Weights of a small GPT-style language model, trained from scratch on English Wikipedia: LayerNorm before each block.
MLP neurons of a small language model. Each row is named by its layer, matrix (up: input weights; down: output weights) and neuron, and shows model dimensions 0-223. Each number is 500 + 40 x the weight over its row's rms, rounded and kept within 0 to 999. Numbers have three digits each.
After each neuron's rows, "raises" lists the tokens whose logits its output raises most directly, leaving later layers aside.

L4.up696:506501483497468484458440483561508565510510522490526458503491517456602546466414473531541505499455495548499550470482531527610502442535518525572490473544539508578450410561408465441490563487522508531505522466592426470455483511532493554520480465528497430492580491481438529494492412476477501498474488440450511551485512573530406461481498387525531499561506487567542493451480570477463432508452500485480469446507437502510436490536427508522524474502475451408482499584520487508574466551528490491484464509506514585549499530485529463481451533520483494488483561568541527453493492523586516510510542486520505530485495487491467485515486525518525512499481509454515449445504538558530484463452
L4.down696:507484501484477513452460509581539518575522479547521539447501551498656522470464409581558461478475467519431532523516464499532492457448532508542492464612508494512463474516552491420519537582444507496493552484449507467496453530490494538529520487467530475519560467526442509516535384566525550525479463482555515492551454487445487515524479501503472486469452471549499492486456542542514496462516535530488498496461563526484466497519444517457505516490454506493460502520440480483519438448493475560522475378506456514540510503402530498514490563506507523508535439482441536490527447537532511521476576515506540474480504588534542526460433522563542541448487519501484473379549504484503517476438
raises: " him", " his", " itself", " them", " their"

L4.up318:423454501534499486416478470430464499458463449449427514550521488499503489486468483465465524578509545498474504545539462478496541557502543494509560496512481491477566471510538425561537504461444540536496489450503451615518461495493475508484469557510454550552520484529415497549480480544604505500491515434498512414497544460489469486489472467551459518480531519571484505459422574519496457513551521533520585505527490515523512536453477515457465548504546491462534498533548421547531461425500445522480495511474561551502579512437454526557466509459447497524454467415569542503489402525476538499482548479495489498488570433464468480470485481497460556488473578572481541491578523454520507537512
L4.down318:504556477420491534451552494452542519531533446546481419513497573527500478421540503474511495454524515473519469487515506469543431527528497463446530449465451495567485397474529478486469482475511495477523451548493537514392414573559516551509433541520475469531473549540473494476606522525547509578483482456493593547441462492526414574507436486541549512504513510501476495514518499466468522422485500530521478529485443438492515529470479512579547468470539537462495472488491585553479494492575515499470456530448509568451519529474466533509492506537465477474521473538521472526490431497472623482481481474508547513411494503530502463468523539576482517419479529480567542513496565542506502495472
raises: "erous", "burg", "ington", "alo", "arily"

L5.up305:513485500455542502485497447497450491464475528489526459481474401439469487491420457517536586473454527486466521427414464497515514607463537476615541436545495505506469539595485511551506470532517574476460487506497430523474469519454531457500521455497447558461564488453498477467550489545475533522420500455534455465535495485498528581456458423510435529459599446520548516464481505502494447443526505488513510536506502454547484532533571490503430464567560570486439483495528462490562499449557473495504449521559554506519529495486493516489552573525495446499504462534508416458536452522533528514505502471516526476483542507576507490524466545473492474491529524513429476458589530568484528530494
L5.down305:493511448545497492511546561500529567543484542453482521469444546529488585519504516422499533516465506560389468511518460471525496490401475484520511458518541433534493476490520450477580496585495453533477395482508500566485441475481498497515451579468480535523514529525520520480579474533449536516437496552542493479481528538534463499505399455560451587522575457514554502465486492425537542491514457480477460476499533444464522465481494494494580486441507476488480523519461503545500551507498496460534431552563519534418512525433457482469452536530466466514556460564498545511543512545481498508523503500482518490587464469506504472462491516522540547455493413481525557404520586499534475528441
raises: "ame", "iers", "atch", "are", "une"

L3.up515:544536519497563443494457430488537491463521478503519476423532496496462463561468471483518465480400492507413487528557536485479530469506537554432426483468504490537467492414470427551492463488546483534485476478523486462492509462453569495462544502536534535522489541460481453486491554486499472427580443432441452518502473490537414434490431547493473533518551507548465481600515517526510558479511504459558455489515477462504517486506449544527440572522486531533468463498497539566505515514536517491490471521458517559540526520462515469518485527511488509570563549505445559559481573497461526564549490556573505548390520519527539536544436472581548432538421485490460490527510491478483499420522
L3.down515:472546561547499548462498488536456488517511477472485553577519513530443592571470428480491481484494546533546554519551454554576485472502468484564498549519459477533474454541518474517469526447446579541504537480500442557529404600428529519461563419456441440494509488497466422491454447519442549579441563527577492502526486511446444520530518509528418504518457466484496512433473407482434559513525513523497497422474490542474564445516489513522531473481455515511519493462468587436547477451468484562476494537485510532472490506451491545500428483493481471503514513458555514481493434541510537538512451512532468537431530543553449504570507529502509485474509536469463490480483558520494525502479
raises: "ational", "ation", "ated", "ability", "able"

L4.up847:577463506541604513494490459493558463467507488528460519522438525524442570489515592469494435475467563504432497569514527549487482524451554475551535517529436512496507501543471475483487482484519501522506445556525450470529513477445504439465449516488440513569481497501501521508500507461539490581504529531524621444475606418447488499454550520439519460536494456509521450496538610445556494558509525498575566467523490510506441451473461524494546521456476481490477476443521469550509454516526496400455486521430589476527423505478535485506483528514478461478440511472594467474488507458486524462455536518497539553459468530491554480451531481482502490480482466547524502519546414546459502510443
L4.down847:569480506504510516523488531588492462499503513538438458573426485400574577475502517472527438479477552487418530543499525521481473502504545498495536428531515513463487496538517468507539433485561559510545443517453522535467519432502538439531413464507504492489497513424544519588502487483542516481455577415529567535487499440490515540538481461436521497467502549515466494477487572460529532490496575545535557446495486498540498532531491506552554511460392497449502546490478558508473479546513484460463503502444512473488451436525493577591490536487427496498415495543533473487446560478470509479495460522476563542462488457437594489467530458500514523539513514499522482496547438462452543435513
raises: "hip", "’", "'", "mith", "que"

L10.up815:550524506511511505522489508455556536512518448498439510613450568497524528518413485519526500497532472503526506510514501505543528485505486474471478513530553486419512523507508412483476472501447445482534537486500496539561508513467472440511491536508497578451544531508572512457439474394591474536524559519429469501546507481479448459449483470466487540504462472441496491500498478498481539521518495536527493483517527490487554525553582447427544511518489487494496536475610493437531513474420455486486386473523561551515368444544491532493549466429548495557544496439418456503546472473427527526570479512543477482524491498519516505490510585452545484480494510447562535518532542431503447534468
L10.down815:546569413473477486460457444455453510563453458471566429521454490448504505455429367511545498494448556499465514554515532487479495474477543532491488456499525494429446463505482536548502523618495532553528557484488519506508473530457505512507488539517474499481474540504454474509504521428546540479516512523483523515535488423512501532503527520456487510502524578452527481540586555553510469506531505467537523546499492486412514534457497414478550477518512568547490602457465541491510509571448478436455503466603478631458483510506466499539484470486509487495495458515461442428470508487545468519545474492444478527505489469495480469456563519558560490484470552489502448538522541513431535581488
raises: "'", "ese", "'\n", "’", "',"

L8.up456:596534404437480466520527444529501527445532524444595502498518470514514509463491527484481489541515539483515534481523514513497593625452550491465494563548455531419478474445468508420539523484535443536549446503464510484549558529455426542477577478411462521508488456551477547520486458595535580484472469559475536456459532488477446496467458443471507468510523513501487470518495531563467513563494545474463491455552456452504467535501461509457493501516538483502518487446457529533524510440518438457519542485522472504553439528549463552484489555443560495549512505504566528517530509525475486543465526464485539470498456493566445495561540507458471528473543496497404477451498415480537505474434
L8.down456:534549397519442493513507528471516512524503536471550475500476426536537469532551510478484511425496549500406550483503579564481568523555475475498503537550540433471503490521522520458515477527543521498464536485450556544504588588402455482463561462408512520519473472531430504532508503591567495559471457504424497420393532463527520462457483568509419423552485500515464475516507523435489524509529487493490493471463490515495474535534458488528530498547501517466480511503513479451517497557553455454530479513470489521450580505463466534456527476543448512571563499485486562524482536477515476501532536456447465394533468548504534505532520491551507526492473495464496563562550444452464464501468
raises: "ydro", "istor", "avior", "aven", "ope"

L7.up183:477524527449548499397480509479440509547473465573524480505488540530497461461442463409510464535519575492501489505391526447516429529590561580466485515483541470535444511519508538498523505414515546440478526477460533447550527528525535581479456562553505539534429481541428506529428486457550561478530506482519526506528536489546551499480467418470545554551505498474473503539434498525469526428578477488547429509547550538520493470522558507462504520477401512502498502525509511475424525542455425504550506513471535425544453537493437562461525492493475531514523493487473442514450502523486559498439529536481413524561542479504496455508494468527522477539515489489470466550484533504510501444440
L7.down183:523553393506495438447477529515515417487495409462490474451493512478545488407549443530494537555565412458486483488513486504531539576466488503458532434442470471527531566518467493547524469520555457542537487451554494457482477529481567496456518487495506463509520454507471497454484543484544527481513585468426475440546403435477459584554514512490463522441497501514523513531486420494521525500515467489554481528418553489473514465508573442564517494477485477490507481494570505524491510481510550486480529461470467558496590508484518572480442578504509501548475550506540457541507501553452489486478516590509438507574471560508491577520505508573500475467476554467496523510474519511510578412509
raises: "ers", "er", "ing", "rupt", "ading"

L10.up536:654513577467516524515505453535446503480510523546445458488497453579454459493484467468514495481469504462531471421580485498444519548537474526434479503520579547512474499474476483487499522510433469447492533452527520500472533458515517528460422442473507543560495471513497462501480572461517523533466490512533492518464469413486511483554503509502475522519552496491491450537459470453476608497479444470522491489443610513423459557552456523546493508501486504569539545499433482479594512475494494553506465477446491515488504438450500531542575502489562535515543472504476509479588572537429449522531577502436463456502504438470440457473553532525512444491478509485504483516527543589488490563527
L10.down536:327503431514509474504465523510555485469521491454510501531506532426599509500504555529508516552512478506513539570415521508552482497499500512533511478501432467521518547512537563508478478525538497533535528537475468479491510563507510492520548553538523443444495489473488576478537425529539482471526450464461464438500534592509482493419575492511538497487478483555472556464524440567509380539504530532465468560548405474522515448465575494466528526506476476459453464522515481480473486553502485494460497541538460525523505524505448413488465534479460441491489518497512494545449428494576560463436435448560535490499456552506541519484490405482519519539517494573532527486464455474508511457490
raises: " has", " was", " did", " is", " were"

L8.up679:440455594514548504549494498442478479502380515552523509453499539486467530467501496489506427445541557535535457477472462510457519482535464453518497572445483421452426509490548545449545508511531440484550481483473498527419438537478481454543461467508515573492448547528508565501469481481489560523472569490567460514474506506537553509533541442545487505484459517523509530506487513421494534555482506476477520471477520436528558423472510548528541556510489524397549441459514540454510463476573530443576464450509485568523525436468570487471487543502459481465429555515507568482523479471493580462523492508525502460515455573452479570501525468467493492536434494580477496465465519534501558543470
L8.down679:496475448560474479499522462473537494524490523512499476386462441469523533448540477457487501469530522479548439501441543436465487522520424391475473517512557488529543541519488542446545542481506479446488442565491544538497448555534509447568442530482504512475506537528541508478509500516544678593529518532546461498510478510456382454487521499485528512520506464427508462479431513541526457563505564453470534547479544482491478461455511492563493485519461472484546437459492474468513512477487589473525464477524471590512516487505569456479547489454505486486440541418544453471497532519520511451497504535499561464452488527484535484535558519476507566497490486560550491524507512418521529561529
raises: "uments", "ument", "ently", "istance", "ence"

L3.up707:528432449504530383488522568469487490437489519486443440475484499534408541415523475504462527542490444561499500522497542499428447470478457472453499507601501475562514508547575481501540515499436472549543475550501503510598454505473506554502520508440477445503485486489482476467555516544497523554530458539543522511498466481520479450449485396461454539534512535551468537457554465564524486551532480498525525447468524500492549503501502506455504490471518518495508520515457464593478449553508432509495498493531412532538527460533455585532518475495489492503595507547534509483606466455478524428517538481503478497570447467494453487510469557437556555447460450460524516532513527570534561495460
L3.down707:529457461526507521477511474493478496444555515539539528526508504457497479530558416490545512459507509534490494550388488440488561480495474465449540483505565527462444498487492474494467554501478450502520459458480492509451444563570414527519455538392477601597499508462442401563507490488512497563464457524468460489516462522498500582462516492541490517534509501527472504583501445537537542600552391495514556524462520494497439479559603511487480552484466497510496505477479510594463549549532494532404483445476430570577474492542509536517535472488454472490521494509503437505531491474468484549512484515519500451458537437454548511472510510502516512552501447473485514545516557478538483538502
raises: "ence", "at", "omer", "lex", "ost"

L5.up589:421563473481458531525525494589530487467471400432498511452506475487444442462520533450515560524489556505569523468471464498565486534471432563439473484467519468493514478477549490557500488422500527585484556546471467552533471587452525485517479544526522506537491433511492480478511458521504463500491505489505494487513526516495489495551423492463483507441538501520576534533543497487464422494492492459463487504493544499530490453519500456515484559537510512514550536457539549592495443442512513519449489487486514480612541555514507511461547534491469489430423431485574535419457479526533513532456513518511525453539469448486459486545538558567526532505538458442541537547484382478560572433468
L5.down589:484505493439424455564506483571521508545442558494523447495492429540473528504446465515499451479531465497419467508533465515491469516442490505577486539545484539539529437494538423536493465513483491495514583464501550556490466481452531579557544469505478506502483537532511486507488507504491481523433488576455453634509555482480565481454498533474463494543533446485507527571519476565443484539489540523452549443466583559506465516445487469441457489510525511504497466529523486524493510507518535490564482437516504509496463494515440476499480497506502445527470569413424464546553521529519464455502507509495436492570409489558486473514437494480589474595542504455458547567507555544433517488425
raises: "ary", "arily", "ively", "aries", "ari"

L7.up279:413509543512611484464491449464449482494516449500521495505500537503568522464505489524452506551546502525514517485448453433541482507615601514427545542440522470484459452532455397509464439492565471451498550452439475500527471567506497553604532556458476479544481464489514501502514478486469597570528586500552465538490562528482534493540524523449465522564492474515479482500457490489423513451495451477428503498507419561513531502526546487534469502518504457400493505523521468489473491517490455518475463510425527473448521544542532565475498524524442505501501483490521511480499498480508612533505517490542510498477485511457557463500456515472495507452525519627456484517568495479551495454491
L7.down279:431484531447588493506515445501451534516447412402483452476446520507522509500464507503501507478515441487486480459545437521516433451474535446483501542540484527506487570492509449527547463522495539471477485487544552530543521507561458495505538570513527561558506475541479451502440451477467520501559526528536512575510501469545510524565492463486501516515459436514475529464470515434448532433488359472485519556466469498483490500505502522424530456501471468497456520510519523444529511457413491537497441592501487489499585535530447577527509538475501501556555498625480563562541442500469521512487534542496452516464500528534563489552564521487422464529513486523490504399515519517579466523498
raises: "les", "ler", "ling", "le", "led"

L5.up815:573514514482529483519391533493497490479361566509507511520491505591545523544536477500477459518501553523519495531466481428389472492526422515527459524497400509533505441471500469437481539423543513503523517535590511479458493581481435511532469477508501471526479495421450566467466512526553461472480482500548550566479503497502547502524523449511495516534490487462474527516526505511472537478565465520438513550504468525521549456499465480550570536438445480541377494515489525574454509496534556464537478516514456569547520594512508519499557468471501561528507424513468552466520570523464470513507481548421513490506521455504434551563482521488458563470487480513474497526500455538507541522457
L5.down815:494532517442452496568446454477504465450489517517477542450525497505526541497497486547398432476532436537496427527543523528520506497495497494489543483547491552547507430516519500472518459441500427523456533479518480494575410467487505522501551538425535498511473513490508549452489472530444534468436470531469467570459391481562452498498501511491475550509476512466537457533456549551504458524623519537568539513497521471460444481488510500540525525546474512532393485490564543538473433609527477458523528583435504530469526480541451532524496539541482457528461508460524466475605484482503491532447531555582486496492489424544487523555491517440515541456539514470455507518459545519487570512445
raises: "able", "ably", "ability", "antic", " America"

L7.up67:463468494522530518421450504572474581522584556429482499559495447436589545506421540536530506500477473512491561559501476538565466465506549533583445483496475510514455443525453524600477467526413516516521522472512452541523468515457563563529456499530465467519503459505481615468491402494502511547500507429467517485471523527545497557507543480510538501531453495529484486457480551556501399491558472493547438524535505424475444448548462467440480459472443476434471496545454458546443459535460494487499503487503523509533531530511536575526462471513491481451501547549563475525576450481488519486529533465532483540497493532561499484519543505506516564568481544463517507459513487547536496512436
L7.down67:515498520520515563494436487541542553597560532503443585477494524509650486420451424532504460467423534501470506524464503499519512498434487475469470509512459447535477527535450507500499518524454513428465489490506483505470489468491507493503508417517466487595568471476512567500560428445490488493551503464509518553593496554484478553529515568527496508501475556534524510519458569544554447507516530492487447470446541491406450461566444467460490455455439534525462498498510471517586437480517459540473506508528452494556520455441522517497551564549510488470430428526442546554535462464489518484497492514520469527554516557505461429538445540531524560501469524453484516436506517508514480510471
raises: " him", " itself", " his", " them", " its"

L8.up25:517433557503512461510464501453486452578469523556545473520542547482513492480466527553511431479471478458552497505492486472545507487547500496524494457496444533507466490533493460515552517546508492466578498513559473551533482540500482434501520503534472475403509441449534480491433560447487506465531594487534593466445543550479519524540432465494524455510541498447505560501401501507451477474490528454495457474505467507531443584509484464546518520451535536518527486475509560502435577510388550565489465505462442505482424554468480547495467624530539490533429474532413478480461482411519484435521563534494497516540485435512536565557474467504508473462521482559545462487548464508478465476480
L8.down25:500492528421535482498505445481580488488511492472453531514531567486524427479519507507585474480525469459486447494533486461553476568503517499560532494467519490491533476471502572493454465517479524567537481541495455542517470494457540477537572459509465604491487490486492450484507563459461459491498522572487445503507456461553570582459494481444465497467473461468473548495505425494443510521405515529495570483460498510575402508552456537475517543446466510465613505575632518554516558484511510540452501431465453449472569510535482485434516497475502457496512473508435511507507505519482506443520557502477526513557472406390559529562497483475522542493481455555490468508528499486530519481507
raises: ");", "):", ")\"", ")", ")\n"

L7.up475:471494506478503458477530553555442516511496545462474450502496526541537507488482452560465555464509525498499497555479462469600544441507543547505474515557520495471467440529484481454456517519487450535494466502510442486477505489582528486507507465545438451420500500453458561538516407507462477544501473482423523519509496539484494552468528461532505500546480495531463536491522541539493468522572438483513533513595471462478469461499488521542474553547476495414529476533520421445506444569543514548571535487511534462483487589434467525568428516489538515447452556579601506481487462461529499489522541466441486556468471443528438585494570470475495419580510564436537443459481516513495558488522
L7.down475:462475473509495495409527482569529572518583496563475496472546528474525516446492502508559504487467473550496594496463490507583471524485506434505506481579555462500449485579526523526506523482436486479482470546474513461555423541539518506519486475490445489494476461481461538455491441475489577544542505466514523500502490598474395534527518458467575480479479507513529502455486545542555489536494449512513541506508508462478487474462516515500416483574462541493519486565499502497553469487540496528448418473498454529521453521513452499522540528532353518466495539548511517451523520472561542476459539431468516555489409455488470491548486518552413512495512405436541570482501522527547551473435
raises: "ped", "rated", "ounded", "iled", "ided"

L5.up278:463538523469595523406507508482482473450448561456430497491505480524570531505475502412482469550431431512500549517479486534595500460541464501547554550421527449435505532554496521555498457491543580499414531491461522451533520555452458411470476529481474483571562520541480482460591480532483467492438471429521500413491528504514520481535506554443541461537494509480471474462499455526479564508556476472501499485486513465551516535550484543477462485529459554425482517553591378521490544457526554425490497539480518541499470540511497566516521474492511478495538515451447510476539493481518448515496513574503493510504479561519495454457532449507444512557510434534495478522516537514562473477513
L5.down278:479508556552552570472501498508460511423483490451469512526525429485514501528523495491496548507445503490458480446640436578543407495493479459475529528496477515537482581515527413570541455498512462522503521503494559477497528505512490431502508472577508457524464537473467521554491482521558537524480501518495530503492470571519436537464444461481559465562470560515513505480436421527516487490489464495479426538506551539492412514534505483489498472517450447479516487455429499523531421504503520481512423564495514478517445566580479487450546504555527437499500522512539516508504547547455555530482548459488395522451451520385503397480475510529484552537485476541568509520461550526499503483539
raises: "ped", "ted", "ter", "ts", "zen"

L8.up688:440509490541493500492520446512529595521509456478504444538498450536449552507558486506501541513522506522448545517471502415561548551498455532460418511432460528538484508546469471496452469389518498373561470520509512451533455435529541499532505571422532488431557483515474470503491492483422496500520483545611489401486500523549600484507478484514487501483509490430494540484477571553434477520533512534569482493445540458525468437538464582471455522490516510521532451460510434556463483471524479447571516483440503511447461516444489556470479480566526503501504504512491497564561478502491505462489505467485546491602497540545527512486499486508428468531536482538530478571483542509497453460517
L8.down688:399498498559479546506498482502507522577551527565519467546497462546427600450550507530485518389511523441499541443488532491472516475483459481483460557485401554608431518515500450526533480496516487478522497433490511441521453509484474522455476533489512528508548487523567465464562490437465441465520502627507526555509556554516587531498520461536479515484544470441517494473535524502504534525538501527465472433464517539490462487509451496420495532517509438546531500474583455522430522512508474459517506527461410477476467533484514529525562482515476565546525551555473464600482460527458492480486451443507575471533491488525499486422496511493457531534515518482524438542447434479511506470495
raises: "sson", " Berg", " von", " Sch", " van"

L7.up200:453504527504444490488628506601497522456541532486477485493516477422455460462475489427465559571519517519441452464534523542519499525541524522515463542473549506502488532475453497485485409497470442483490586509504482475491490493487518511528497560521528521440486481548453477543496486540497453478440458600505500528502539514526536467555386492529530411500534491514444520447473468524488582519459479498547514488464458505469477560511496492512544549483495486470460515499484512508469460467550520485456528499506577504461509582435474463471462461578520475478536515572554405545488527578478467542495538451451556446578456511495444524441506557423445488525483503577519480504585448497568474494475
L7.down200:502468510547462503517507490521441462490440491527478493473449462526474478497537463578493546483497506481544526546471513498447473527502476534497449514477476496500543484504516512475482417514432509479484557523547543536572471508458503530468529506525521515539499440495499517481491538538517504449485546593485485466476492487466607485509433495536522361427532546504443469475525530443497484522501519499467440509445562567523423446507536491471517586464501480532498467547438438497498459583527579460488515543509532467437494524459483511480519593572527454458501533438519399478457409548512481549510521486465521510543472538485501453489488543446433613535555537553579483504534551445522516581510
raises: "imate", "ç", "ted", "to", "zen"